Part of a small language model's weights: biases.
MLP neurons of a small language model. Each row is named by its layer, matrix (up: input weights) and neuron, and shows model dimensions 16-207. Each number is 500 + 40 x the weight over its row's rms, rounded and kept within 0 to 999. Numbers have three digits each.
After each neuron's rows, "fires on" lists the tokens most often at its 100 highest values on Wikipedia text that the model never trained on.

L4.up1437:486488507580529542538484460489445519486438480520512463522486547454539478529518464489499536487471539481507456477550478507514522491501431510505519480530540522553453553490473513535545459490473546499478500515540421484462576466567478514447479504546463479508487500509470512541531528519505495541510460554498465480495459477551557585529442502554485499514550486455583529497455504521472519486471531498495521472531487474505454417460465394486512517473506505545500551550500524536470417526452495529546495440503487593463522430421505567483467491466464482582478510541512486552568487556517509471
fires on: " |", "ations", "ound", "ions"

L3.up1186:543540493395463531482497569472438469499485412477480454531488447514499498524526421476506516469569475505477489458515534530436572547465456528463493495524531440488516503494570615470518479451544611458504543535485461492505471538550489525509507463511480536502455495479428466465539427466482468515495465483538481544493537436538511472542405484517446509509395502574466513497488506520472538553519517506495545517492489528542492457515592506501514558507513574443548503511468491536484508518390457514512483540459539494455567476511485527482533503524464444538462437483492532552400551558474482497
fires on: "ia", "ina", "a", "ism", "ony", " "

L4.up925:455532472517500458566510562506539535463414568491490469589526466516490430488496514492514492520532464479534569437493525503457513527444404452452514556549557515529474536512502552501483550491520472442473555488478470493497564465420548490470456535525403485561504531504442478486500412485524438498514494494445438551480442476459460550540474479427583513532499444450535565483524516419571488529500461536472511582527472583524494568471512552515482588497518544500475449474555499461547489454561442488495528559465488469482507488478470482481445485542506637508491518591507533471456534441542476548
fires on: "e", "n", "ie", "y", " sc", "i"

L4.up1507:490531519462477494577500535512437541501411544496530539565536445553481445485530521496418503477506526462546510425467518423462562493454451475482453536502518473590524519520558469571533466541546534518481531506519457476506473461476553488446444518521451443511518495527519450505563488450480448449514468419536434527524515483467475551512414533505450439534535500516529431476427491466525511499525543520420561499514430465498540493520446592541508513435516566553469451492548544606544480500444452436530542544503455532456456478516486509448505558531470468513468463577522576531419571520509508505
fires on: "n", "i", "is", "s", "ell", "in"

L3.up1438:533494472484543426590518565509484481551504556505484542554490449499507560485517470447453514505556441469490460444467505475473482475527507560502474509476513573493476530448400551509516501471492412508489478482531511517493545473505572576482498605522471439538499543434438535442490521516436530536535509463493478492529542511539484499481515491535547505431582493507492452536502451524491561488540500508448504492474404531475561485460485432523453501490564549507485497463505439530458487539597525417452547484494531547494438437473463560498464484520477491452528456553465508461548423561422522529
fires on: "ial", "ther", "ior", "form", " sl", "port"

L4.up1451:457491466500497491531492560582532525425468486429519516497507487514497462516491579434553529517518474518582501470506473473503439490470543475510499464483401433494440491533447487545545527468507558471432468500528483502529554509419496473502488558499475507477495451448525521447573461515478486497454456508556453503518400531528543525474504474588548448414502490531497527548501511530521481431511481550487525508508527495419490477515476426528500492477498557452532458545521406476501524467555580460530524439416498531528427438476514534442475452545506511553499436495472518473525493564507435423
fires on: "2", "ed", "8", "7", "age"

L3.up504:575500475492549489577510505451465543511480469483495517513468479507510466488543465564504446496525450497498531494503507453477462476429475541511464447465510478443488437478504523534540564522529491517466585532502475508480489472527563590476497558520473503475538498467489442447495486480488530540483479468497473495530431532535529526529481500534483486502483470535481496502488478510458534437504475542485447488460497586482569481500507437540422500512520504494469512506595417473460532539600525414564524490519536477473490487499393575535379484566485543626414499567513507448474470603462513505
fires on: "C", "A", "°", "E", "pe"

L4.up300:486505512449547521485553533554497509453523465494490526502474442539499466493510514409468452490532443470519537444439546529504521521488416491489442554515572464517472477491489596522427423497525518472500543503480534513517517526427522465447518529498456510559522475529476444518451499499437525476430497431519496604490505501519519493470463448519478469504451502519565476449527453525473563524514538453475534517511454520565571494524532476434474493494469536460497461531479475517465485482572553486520565504453491448502520459511514570519460552531515506597510512564472522505463575516487502562
fires on: ",", " −", "$", " it", "ide", " town"

L4.up79:531444484348536546472510521467449561479461488459567525515531510501498484465558466502422497498561569494503482493501545442523447568487442504532424446480545519470552470505535529514523466489511499471503503511465464579503475485507500443451459551456537523532522537479434492469477491486501520459481525518429518499475432551444506478495487483506456461464534481438425458561452463558477541531474552528494503449493444529509476484546471386503435489512562559486552503471456473532516552499487497462589527510488511538380465472458474597536461487470477529554538485504573551490491444510471482470
fires on: "or", " F", " A", " As", "ike", "ore"

L3.up518:544516488493497477576503507505451525451439495489519502476553448519524486501472467496501506569541422515543454520482573508479467450439481514454457480504480479505485452490459579537475493451474482480471478482519459509477543458422563588545541542510427506509571415494491489442563468486455520568533489483544455558478465437458530488526507454556524468503454490494465481460497488498496455480502529527435467490452481559491539501475583488543474442494520514494507511526559443488451491488589427486465465467531539513479465473488443578477452459452426579529486428612446455473523460584446469482
fires on: " in", " at", "re", " for", "or", "u"

L3.up804:539495515470522513521493481433464469585484456514498519517588504533506524471519548489468480440441454497531468538447560476511474470497570515490431500505483552523533488504473453499554492430521592514594518552536529490434480493478508521513474483489515583506574503478470462517438555454529495505499508501478494522502607552534475519440517431541469541443498500565426410505511410514447488510540464498480474442538404478497508507503495551496510403518519477483536496543577541536484572526516490514472503506570499490472452439521425489532442504473493478599450456512449443480488504564445528524
fires on: "ation", "In", "==", "===", " |", "ing"

L4.up1088:466462433582484465471508553502553515493514514562499576488498467522505442506496504449480521544476487486458530491506541543512509464471518423441489591592451496503488471437451622423510600559501463502565568488477505427532478492486501492448460493527485426526396572503509472486577495402540495473469456451424468424520452445509466533539474501516497541572536476496498536447467511494524451477517480492484541541489497503495489443452505542552437504493468557591533492473511452497509484512458523474533513538510471583473526526433496509499479467464457550489455494485525473506466515444528549481
fires on: "th", "ing", " |\n", "os", " Par"

L4.up868:481518480498564473528519537539522526495502565503501550466448427508491480462488433490550489538522503456527482468468548458547459538506560539441504543502497462496490483534419552509447633519469497475524499528496571510522521441472504541389488530535446540487479505432458540533523500515464496545532492433412471482418446464526488534540487493482511502434520519428418525476510510505472550502501523572516550475503518582496562514517534499475482573528512546520555446493637486523506452517571487550543493525494495623508512486463464509457484511542508567521505508524521497478500504597519486467
fires on: " r", " R", ".", "/", " re"

L3.up1362:527491532501523617503494479472493489535391486487565517452480524464526467490433497491423518538552535481540492501513546508493508529485446514500486438493531459508439505520553539472504462476517474502600471461500496498469470528559531512447475487482550461508490490452498559522531610510560429476487475608526474569437525467490510534483512460527469542498561505476456484551504533503474530499461479518488501622528544451505484453469460492577490494547567572540510518521504515503472505455521514343480498519498483493532534486485434514531483508539421470497480535562565497482498503494562548468
fires on: "ward", " off", " go", "illion", "use"

L4.up968:508504532484496551532498452407463509527488558501471513471556501466511512484521493492458523530526466395495440477530535424476452487450472548507475449492526542473526462479462536526540520508532545518371499516520480591504519443458519523502460599492518483452469468414491510421456533453425423497493500477532472500457455469455538460540533416576508505478499482552466510515490532531482454583493489521497491501557463560491543526489505469534435490488534523479502524431539511542491488536551501405537478508470509479423455543507399578566454541502559569537476437455522519481498457528490471536
fires on: " of", "ic", " (", " ", " h", " H"

L4.up612:535524525457519370580472526577482456529474540499496503579493404530508497515561509456526469471547496505584524449501562497546492491486464516524450590502509526481555494434432545532553517485521484480560556475539426459490490429538529612460505476530477447573541447494495453554512471494438415496498513484532448492477458510523514500487488452494515455522474472498565422490520436516496549489549506485513446561439483504480525493495521491511470521454559525518490481524512485464532503471554479442504533497540511497504497440451505561491474457581502519519426387606465518464514530552490525501
fires on: "E", "C", " an", "V", "A", "W"

L4.up1378:514480438546541408550457551521528485535482472516503515527510449455530522485545446486517479488489466544478410462457494533473452488504611494460535490481494491465480497469526615463454531539473469520459524580430408553487503449514505562514460527508454492532433515403537515439590442507511493512499478440517453506493466447494484519570520471551549548526552487473448553470501578498496524487462515519493402506476526528511476547392527556505466569508466527496475455511586508561493526535607495511470494530517526479476495502472520506542500468500506525478488474488486529473564466458519521507
fires on: " ", ".", "m", " re", " c"

L4.up254:490506480463559577556504441481444491414530538501505433553484581498528467505450530475519539499560529502518512465483458448549441471406407448544499469485539455556465556534547503527493517566529496484464508476487472565471487484506545493462490538490448459484476489476455566477499516491500487533475493552479422532472487496577534588543555515536479559507531511481523526540467522494516515479427480525464440453538472495468463404582508454583503595500493574508513523567533487507446421499447533472529586471449527485469512488517428512486518462511501491568468484491481507496532546532510471437
fires on: " |", "osition"

L4.up330:487513514568539522530529476474444579466492587528420456585534436519512492502527549504514471549537558486489352473494466495475465453470502489457467472529559390544469506492491514510496515549498499518451602527477535533501499492543492474478460500543479617471483535469584430485614528432495571508495496496504488504512441479492499564542524434506573526505482528465469479566452488417536415432442508493490506543488481546456542464458539600528501494533522505498503492572514427514512457564573489514476453479461494511385490511492501511509507480516478586504491431542470467478472529468494505446
fires on: " to", " it", ",", " than", "als"

L4.up767:510534503480501585581507582487523473524408548491578548564465561468483479536464515559510542535530509476485531510533552497495539471441481487487408440449505490541436539472498560563601500484508525516544479544502502456518488492562450519425512499486451445530528506517484518449518562463474505508453496511521509463534513507490512499518446502453473485426522509476509484434445384491459457554504516473456524470538508564480556511423492528542496550449532509551422518467488502437514563509477456445560533533544463570503467436474518511532441506466505470554529474487484497517443434580545468492
fires on: "ro", "ed", "ly", " compet"

L3.up89:563515456510487584472533461435513532495534470490452463473484486480463586480560513452520514475531567446452507558528547481470461492513492443483473445509514497500605444410472494511502489513499501534512534501517534481510469480432525474497513417532484409535514516493560506566471586466436477489466551427445516517517501510482493485554451443460532423520540523519563499457440514505549517538608508464515552522495488534459507409518488509489415480483474418584540465506490530478451488501542505433451476502591493478466482513479485508492434523514526507558466424546565497492505493561434530541
fires on: "#", "ose", " Country", " Euro"

L4.up808:550465500529511516510503493469479502540432562520514518534557454483532466504509426505421428520470484389534426523493553486470550485460491490446500507551539469454537404512431584556530536453530426533514530540534483492488512491502513592464492504527547520507535511480521541449488496462421527539447503466477484463552450524459519477530507500509564514461521472481466499476494516493488446535498531501474507523497418493415581479464492457481417464439578499470473488522527461474503464544609458520459490492485540568464454470456459621490482489449405590558501488525545458460508468523509513481
fires on: "y", "re", "en", " Gen", "ony", "or"

L4.up532:537492505474561525506495490456492478535455506512459538508504542488503471481593508501458513474472486477517474449442484548486439529533524525538463506553590494480474613488514465477548497503460531508415459604420500499425461542535491512489526573578442558466499503569483510465521515472476539565471499567400519452477507486489514605453517524555477560475444482527528517464437510485536537419470532489516471503567495568515518470526519558505492466511484556570480540570487466418464501507476507492513525490503512514434519508461426533557512466526469457466450419483464481476484490526479508587
fires on: "-"

L3.up843:528493529526507515547479525455486554560487553526491521582484413532455400497538483452509443507532491422548361444519508487477537470502463551511457519495585506456490503476542571572536471537442495429509495516438456530449534506509492534459494527531459497558480491465533501447553517534462504516533473480463466463515458519513473467526492466496580455479512473481495500463502483486520540525489535530465456544534470575499546482485516468568465505483506555470458498467592415525510503578593486479498524514463474525463514485488383545536486508515471558507549495535439605463519419527447508546
fires on: " August", " September", " October", " July", " June", " March"

L4.up1062:511466523437559498505496492528512447486506573484524525558451423508488437481555552522452438508464453502550497498466512445498503521525434406540489488508494509542448576484396531522516564495436446518486468489459522482450546461559492472469464484571454576526444509507475510521535470537538548524513483586473478469505471486485460577505484584504469508519507455423530521516478510504514463462500503481468411479512510521504504447479552459457488484547483541568489501505461462512571503562444502510525544451516518555401477419497409556451528531483414463604508420555438507510484501508516482469
fires on: "ed", "-", " he", "ted", "ared"

L4.up667:492489539567517512496511483499456449485408543544561507533544532493607394524478465445489465445483428484471476475473556498457573513479453529470409531563582490556492547492504538519510492532556483492501524523502515494457547500548493495458533534510422519560531527542529517489544524463511501552426491532508454511526497529561565542534461562535507524463539468458514468500460465495505476518502564511507528453498488468469540485596525601475504446541487517544488540530578518426537531487471520501489479496607520512501488526389476524480476461468494490531475409523473467522445583511527511516
fires on: "4", "8", "3", "7", "6"

L3.up612:517489563459420484491507510503499490483339556454488529540553548444579505508489456534609519503530533528498471509526523474492564578506467574497466447506527526501529522501489486493576474433504466562512453454516543469461518495577494559545515510489558542476532468492539523555517511516475531507456520430537519465415535560510519429506507500464464453440479461446475475553497445505486523481521479532425459493505507344508485504492453430427531487472532507467528528500585534511548570521533517487469496500460495549508428508462507530507495494492481531531494512445457517482482445559502508482
fires on: " area", "ject", "orld", " event", " Christ", "ference"

L3.up837:562457477474502464521532509481497494518558516480533493524523456499500482511482513568439538527486456513482459478525471504659504497497544496483527468478484536498472504517442497485494527502485485475500483410555474486464521480536491526530546481516477510559477485456548451532535519436501485503703547543563465452562525557468396482528499502531481553511465485507480490513487498480483572480392526506506492585508513594532504512495466564499553526478515542525538575498476446569550500512577456464488460492517494508550389486527446532504451466471419567501514547477507523522524428518476536449
fires on: " lead", " join", "overn", " us"

L3.up1086:589507492510523483572527555526515494507459499495512564546541471500482496491571529517415465519568469456527468440521487540529528469552470520438476462537468487478509491423492475550517524518467490485514489544471528523511529487517468558514527503504553485504540463449526538413472552544488553515435510495544554501559489504505600544461475440535509487414469467509485487519530417519481517429469558542480442503460465504480496422445527515505496455508582518536487512496525480543457477476643505457463442439506516515461497385445485587494488466508455557584480519554498539436583454587484502521
fires on: "ud", "ography", "ial", " of", " ch", "ical"

L4.up792:528487550506533541494503440503416496540494589519519529523558527477437485531495502500427477485482465468494475480469536442531508499416540532515537513524561483527475505528494482512484500541501487540450497488489552538482527481546468491429535547549488586505481490549469526488619544459563515576504443530517477490534478438505457526527570547522460532508528506511565510514457480546520460461379471559495494534533472498483557583543533519559509462513504476457457473513534499520521460528521492502467465492520522486453424482456483521551482511529473547549445518516403452483508536507459506467
fires on: " (", ";", ","

L3.up984:575493536564545518529519497412521472567486541517483470545566554499505489500518538494471467521527520432499429528471555478482405477525501589462474469485511507479483460488562657567548478503526474502434528569569482518536479511547483569488504541453549475498466480451474550375449529487464477566469487460504475538543495474513532457511531461544465478452510516561411463447494499494479515524472486557479497492503525541540572481454526512588464544443508530494473528469597468530455510559586493486511558475457492486494507527510416580556460497540473524499522440546482491461539454612482469535
fires on: " June", " January", " March", " February", " l", " April"

L4.up1344:458504465480568499577501513509454515486434490477471588540456471484545488543603579487524503512513490504556533522452510512466523488501554482452492483510454509534501532531545490526484459518473519527497457548414475514505508508550525504539382442592439450534533489465509469533537454483499510472497494541430483494475431527450490537536560554496555484497459497429537587499503553509546470468531533507426489544500515531537443504490500486523495516478523525411453456508542483453522498469533406552479549483550511547478504494333514501498457508539487498480534486578509565477514495517510479550
fires on: "0", " of", "um", " in", "201", "m"

L3.up625:570503506493519548569527463450450488513497462488527509533482528511543466499471584473514535480541500485596448507441552458577452461442476552447425535543614503493426441469479586549524486536454496477466564533517482535447526503479514524461455531546490463481510483426461506530473501502467496550424489502552453585547449528467474565491520477560509459472465481485526526451476440534544470479532484481473431518503490585459539418521524489469509499519542506487557475525552404460470537557524516461485505465506498554482464553512475511526478480563513503620474487546463552482445454571459516471
fires on: "°", ":", "ass", "id", "):"

L4.up746:467476472500517530485483530439495498474498533464509518475476507495469514470587518511529530543513474440533504495565499452507453530498500543534420459490496512445502459513467418503514503560424505517445565579473451547529485450480464483482451516549473471528524553518508529471529497542507497497470474528489511455518406470537609523531476442520494485440435481509493499499483527560535482466485596531548492473502549471513481509554465409492488533455490502480480416570551430424434524528518455555504457475538423515436491521476471490495433509592572462597497487488573594499482454517501528529
fires on: "T", "C", "N", "S", " and"

L4.up719:542476459488481421513499433465454508481467428488497563563550484521584493527526446516483461465538444496556514539567514514456508450496540547446461460502547454458487478463415564491497504483550505520475499518491491548465541499449556579514542503542503521557548499519494551497543483542475454523515503596514459446457471474449520485453489485492459488518445453561522483433509496601547501545530601460494486593459460482518535509537538538445482442492567535404561520525486465431457527494560391505473484470539499486492505442471502512507487524510503516562521483572533507475526469534432514564
fires on: " of", "un", ".", " to"

L3.up1008:570524553539564479573531546455485529496462491509574470542537499492529483512485537470523485553536503459482485501485554475487421465495522478443450505557476504525523465475484591524480513515488509463484527547486487515539545512474517603519514526527526541537457477485469562399504488506470487531482475462516418547558499492473496471529533424522540440428510465493435518410534487477432516493564549495469432558456510528469573457435527462522482564492515488512513516511585473567455511560536438458549483443500532603507495472447454534548429495535466487534474491540464567464509502631448513478
fires on: " n", "°N", " ind", "″N", " in", " born"

L3.up213:575535510489490454512484528409461519481470497487489540579525545473598470531529493454551536528531508522509491533541573561482506496506493481443438495561536490564416507501497553530449533554517482487518530511469487436475481498542519596519496535536453516499578455540466510456504482467461474551454466556477416477519446526486492472503502456544476481447410444504543519408507447464517493414537522533515445495455455484529520456467523516554499490435476553443510480537535428497447493487516396505559501457470501490490542493457491613518486466570513521567493457529493499504485506516470504503
fires on: ":", "0", " v", " November"

L4.up1473:549485478476476548522500494520556515505501538470463491507496580477450438534453548459499508437498523406474554526467491532485406488445582472493531439454501544500516491522472602546502540513494444455554515510493568477521584464425512497496580497502531501530569468470496520486495476452506473510491512504558441551466525574431467513530545426480538487474459489549458513536433543546600453499503443450445524549548539506519517522499494559489440479488540568456636539422501483489509432468507526450524523515533566489510454420485497475505478470492507519578477550540488511502562530507492487526
fires on: ".", "us", "id", "ous", "–", "ur"

L3.up1485:533522559471483482499493449472516541532437538536480528557554592549495482514533478519496486511608499398480444465495490554568478498523476492474389467522502474463510515488452500522552499501503577525464537570467431445481446514529529550497503479502497466501577515469516480388512536525473454466466505554575465461508567472446489475489538413476548479573502540531476423535490489546449517567465501447499460478491473492488522470442502464578490439438471483467408549461490475492492513547534472370564503470495478503509520501504435546528445522477523549454586432542534520482547456475484481538
fires on: "ing", " b", "ors", " by", "'s"

L3.up253:512502505506514523489549496515476504501509459506536533487522516486484500491520522471428443478500430476507535501499487502521462483448490528459464487516505545515514460433538523517470517449499470492514597484546543595512596535475510493475505552514474586467543522484562500489525443465517453468462517422561504524536578485470481499555445448579499467515553504470523459510512478542583518528456519506467465472478426532522512523481543531506489551593560557579602467480573515538514486458539526484477443476528503449403454511493427527496498486589470558588438506519460504456564536542489536496
fires on: "–", " for", "P", "T", " on", "-p"

L3.up1377:586472546460525608584548513437473521544489545455501561489528558501536551528556575516403502509522504446576486533486558541517426491505525520502492505549525524488428484497461546521454463453464482515536502570495468517457459500492518600502467549515554563513532475421481509464501525460453488560470497532549463554538477505473490516490486494516497518419488504489480470528481469493530483484516531525473469521478496568463552513438490468539431467470532477550520453496473403476492561527596457467487492456513529537492491488507461536531420483465495552547516469491528550476481473610506512484
fires on: ":", "in", " desc"

L3.up595:576499517471529513574515495465436520524490534477516486583520447519509479484537519443480455468506439467559495444476555530554493498472451505462417462455509519452546513486464499525453501471500458484506533547513480494499499460490535523488517551543419510556533468533418477455522496464422460509555498480479402487490514439446455502539474490579530456448491464495484462445472411497546549461504557534448450512532457527547584531484531526512491481483494534542573490525529494527502500488557469455519422504537555475461481448458397541485456480537473510551423488540488523456540514604462468532
fires on: "==", "===", " by", " University", " North"

L4.up606:511526480512556418562519426479457573529539551538443480558526497536553533509568531446529470496496493469502483507460561516474466437533579481476442487544508554519499475518469505492444559495484451481518533574485477483432532499488509526516502510567455547528505444473483508471568501502492531534554507520506383481592415449493432506507521514540614521462482504552541526482471529555501502429453488486507511519451460545487512490488564603523448499492512469520541554554523569478458492524526490507491432477557528529494482499441410467508479439475488571519477426598438462511498526466431434533
fires on: " (", "born", ",", " the"

L3.up249:463535544513528496566498481450507553516459520489509562489555458557460481487566542545439454529516506457543475442511500475525493489545399502457469537511458442490572430407507538525542483593501571574503521575467493453468471433464547557491483535521499485484482418496546518405448607507501483526484485521511474426495477545513530486461485456511491558514420536504471484506507426518461463492560527500470439469472464525499518511533512494640536548483504518472492534497501420465448521570503560420516475501501462549476514494509476589503508462499501474580544473505430512503492457499510497521
fires on: " s", " go", " gu", " b", " l", " r"

L3.up1313:487482467490465488570520477487507573495539467510529508539493492522431473523531485562512504540511465499481538513511576463596465488506588483457520493528474515481459500482462524482457456531435529507485493446520489419513485475448538509490511473497469510508486485502496469517505543518508498515640549545564509446588524515472426452509492423537565452489497457455532471412500480630496481500490539499507470543481540589515454470416572537507515471486497425535567544486435463612556485597575437539508470501481476564524415460529434473542474510496488559534461508489488584522510396509483499544
fires on: " system", " inst", "″N", ")", " imp"

L4.up1073:481466533454574572534525468524485456488514535493511524523505493486463505458536523502427507449471525489478437500495498448511466489480487509529469530477597473525512621472526491499530526576449493516423476505419593529459505510584488495492476514560442473513473498483470466514602528497496523584557519545427501482541530486444483574544482509500539523362506492419566528523453473490526484456430509526534489494536479558490448510498551528539505537527458522537559511601486464491488467552455512541532474466505481541445430508451432480554458457515449547468477423483456479470438490516471487433
fires on: "-"

L3.up1301:576480569539498531567533540481466456482508530517460539592509532490586492517530536489486471478525523470592399499435532389500398496481508541475459514496501540510516500443462593534466466525396431451512540592515467492452518501468564585507461533489479463531498483465547527457553457475446522556466499449457452502492460512456512533518534385540507500426437494481447473512522427521508517484519551517500499510546499520517539482478501475535485545501492519494506472495508427509485536560550497458507468456482488543477527452456441572508451478532447551488513499549423510473565475573424495552
fires on: " in", "rom", " from"

L4.up1374:478504527418544493556539529509533521504516433498503512523548435531498469474523513471494457555588477514544518470539522542559533510480513483470440523474545474455481580529519531564478521487463548463546393472473531467511489509506546475498499524509452470468443434476488481576487477466513445480531516521431462474474524390511518547554461500493498475431482463470441542466498514565541625511398509507405503507548514526520515415496512556475504522541448497522573455532561535528495603490513473542542520505525519464536510491485422469577482460542403477488503438534460491470534502556465457519
fires on: "ate", "up", "ect", "for", "ies"

L3.up639:553515547518514390590519482497463501525438584527532502559545561476529459535568482486502543498497511495503527464487594478493406469483521514484400457514575552561522489514485533530523487540517522461459554529455491470472462490500509579467510529508452541595531497502448513439495558485443462549505438569477463512506527475489511514465521474487516526446472448556548521461505512569547487503504560517443437548413483519499528564522498500535453461451465495426423491510561492479457506545537481465482504495543482519504529533408456583540412467551436533572570477525429535452527484549496482520
fires on: "\"", " R", "_{", " Cent", "}", "$"

L4.up1422:477521488477472535496485586524515509435463506459557464572463412495412455503543489513537497503528483455573514441525514426495440463455473493501479494516558479555537564466455526545525456555490459407543516426484532591495475465498510453519462508514407501511486510471485470557573487505440475491509539445501531537462516522504404507511530431505535422508542460487569476489494486417567494440481528469471462552564509537548509469413525491530546573491537543638485440541434464552467491473461467512459482496580512457465456461461509485497474516568491513533516537591509491539446480481484468544
fires on: "ro", " who", "ter", "way", "ment", "land"

L4.up1020:502569497505523430559574473555510577542496465502552572495527468534501465510518498442466454525538508532552532488429521518526479491525596487421504503532475524470531530440451496604523501521505557466481503554448488467506490511459548505532523449482495491532578526486481473482507506462557465476436498451548461548573532499557527475516506454491510531419443506534467510463500500503539502460527452481481491507448567425501490466515474582557443449476503524480525456526562443525518533549554437509490442549522465591620545515464544459513386464510488522552493439533440503505461435477399491516
fires on: "|", "s", ".", " w", " add"

L4.up269:521493512482533546537515411505467536472516532478529473521380483511418483526478558425415474510554468574636550493478548423438470511482430492456521537478556509544497544493436497513460547485481486461458462486518537539527513523577507482422436463540478555469462525495491469540551519449488498502515496478461478486516518538517502550551455544479537521479500503401519533498477546468587478480492499490409477527515435507496457523482573541529491510473521520579544475539554447548491424552513401527519479503485546532451462521437489516524423487555486538567500367552463509470471526491531517483
fires on: " and", " do", "cess", "ation", "o", " "

L3.up564:535457483463512558508532439522464488522492457511508511582510556547506474512520462466465422521570477525464552533444587461533480475492551534449483530587540450493543452505534547574501531522541475488527535533553455523497428516487488510426532565550521534652533506505519508470537501490481486528484537503538461500543511513447513510540554491494488530555485486557479511519466493534512494546468494483503518458485435503449568549570535582557512549539509504523555522475470467548485438500551511441493505494535540474444455548425457490545497525462547496491504479552563513519509541549421540547
fires on: "ult", ".", "ience", "D", "ts", "M"

L4.up488:505510448463505529596490464492459577456451550522562456517503486462533538514487527530500463484505516439468525431486538516503488487469541436447489537493495553537545455535524478507499513457548518507557533547417463474491456435451502559483482447548482448639577540435545471424534522463531528484490504554518444513568433522490473534498554456526532602479533559542521526489481481487546431495499469501505521567447556484441527551476534558513471513503554486464494495480491436445530450506491436423464506482545499549443462520446524462473434464491516524590529448587547465454492473467505519469
fires on: " is", "\n\n", "ms", " =\n\n"

L4.up833:504498527521532499485528510541515503444494461518455480560510505495518493453521543439507480519551500476554489512506559477534508507470452528442438528461436516525513597499487556603479531502523531435523501475480499476490485534462490517473458499521369523453412482509569464548522452511500467466508542481452513516493521447501468532509453514453567418469519449473517530487481481501614464490464503504421504547455488525450480449441523583470523567463481527553544512588558497518511547503535486506537485491481537483467498484473495499469512529540376488467502501544493552506507486581532463467
fires on: "ed", "as", "id", "ized"

L4.up159:466447482579515519495514520475575548537483476496448505476481374494502496515512511585464483503535493463575499533434492472503533535447538476445487494490490546423571492527365535483496580478526430502484459503476451492447493465542504540478442569487565560431499571488491518462494495542508539521573471517532545505473411469504528553517520567488423558553509505502470517499412459493525470496446497507489485485487501559456499501482468513510533509515548454504566478536477428425542484548476482524466376491540499486487464457458452496442490502511529530524465461443505552527466538491439500542
fires on: "2", "}", " d", " o", "E"

L3.up821:432549450491510483579515555499460577470436474508534587550495481486493466495435574528529479520502504498499536497515503463520520499503479478482517544574565533496373587526430522529528535435442522519468497459502499482491551501495509501488456484528398544436456511494459490500530490478545524479519490456496498446496462477470524543525467521506544514529524469491432520559499533473520507461450511527468603462450468495537505494511483553474514527531492546564519472556507494491553523483547452502478443474482452590456475416497500487446473516568478563519493478530480487486571444594571504470
fires on: " m", " ar", " r", " build", " gr", " form"

L3.up1447:488518501422484527546475496481494529547446587506491543487464491538564456487567493543496491533519510504507501505538497477500466553512460490500488553487507538533529524462467466517538500494521503563486509526402411436479462504474570563500508462592474577516540490477460524414513500486461462482528509523507458433547570465473488534436441506498496429510522446491478502504513503504466495500480533484462395514439513507482431490519520491508510465513428493479430530507496510483475576520509448394485491470523581524483544413450433525504458477461479462505558467578510499500534479468557487543
fires on: " A", " c", " b", "'", " gu", " re"

L3.up646:583495511476519497580505486496528512531496549479594534487480507526518508502504478443441452497546506450573491509480524450560496466440507535438453482581502485493479443457499600546488555496483466504496525540476488528479501478518521557490475545501495503534501516433513525406528506459447533547455465481453405467525438520477555591530398506574520483460422468501429483462478473482516560492533571553475455551509508509399550450504548460533463528480505525534533428521506466502441518517564453504544488467474520529493489453476456534501496473514483481570489477568477508480440475528506467506
fires on: "200", " |\n", ":", "202", "."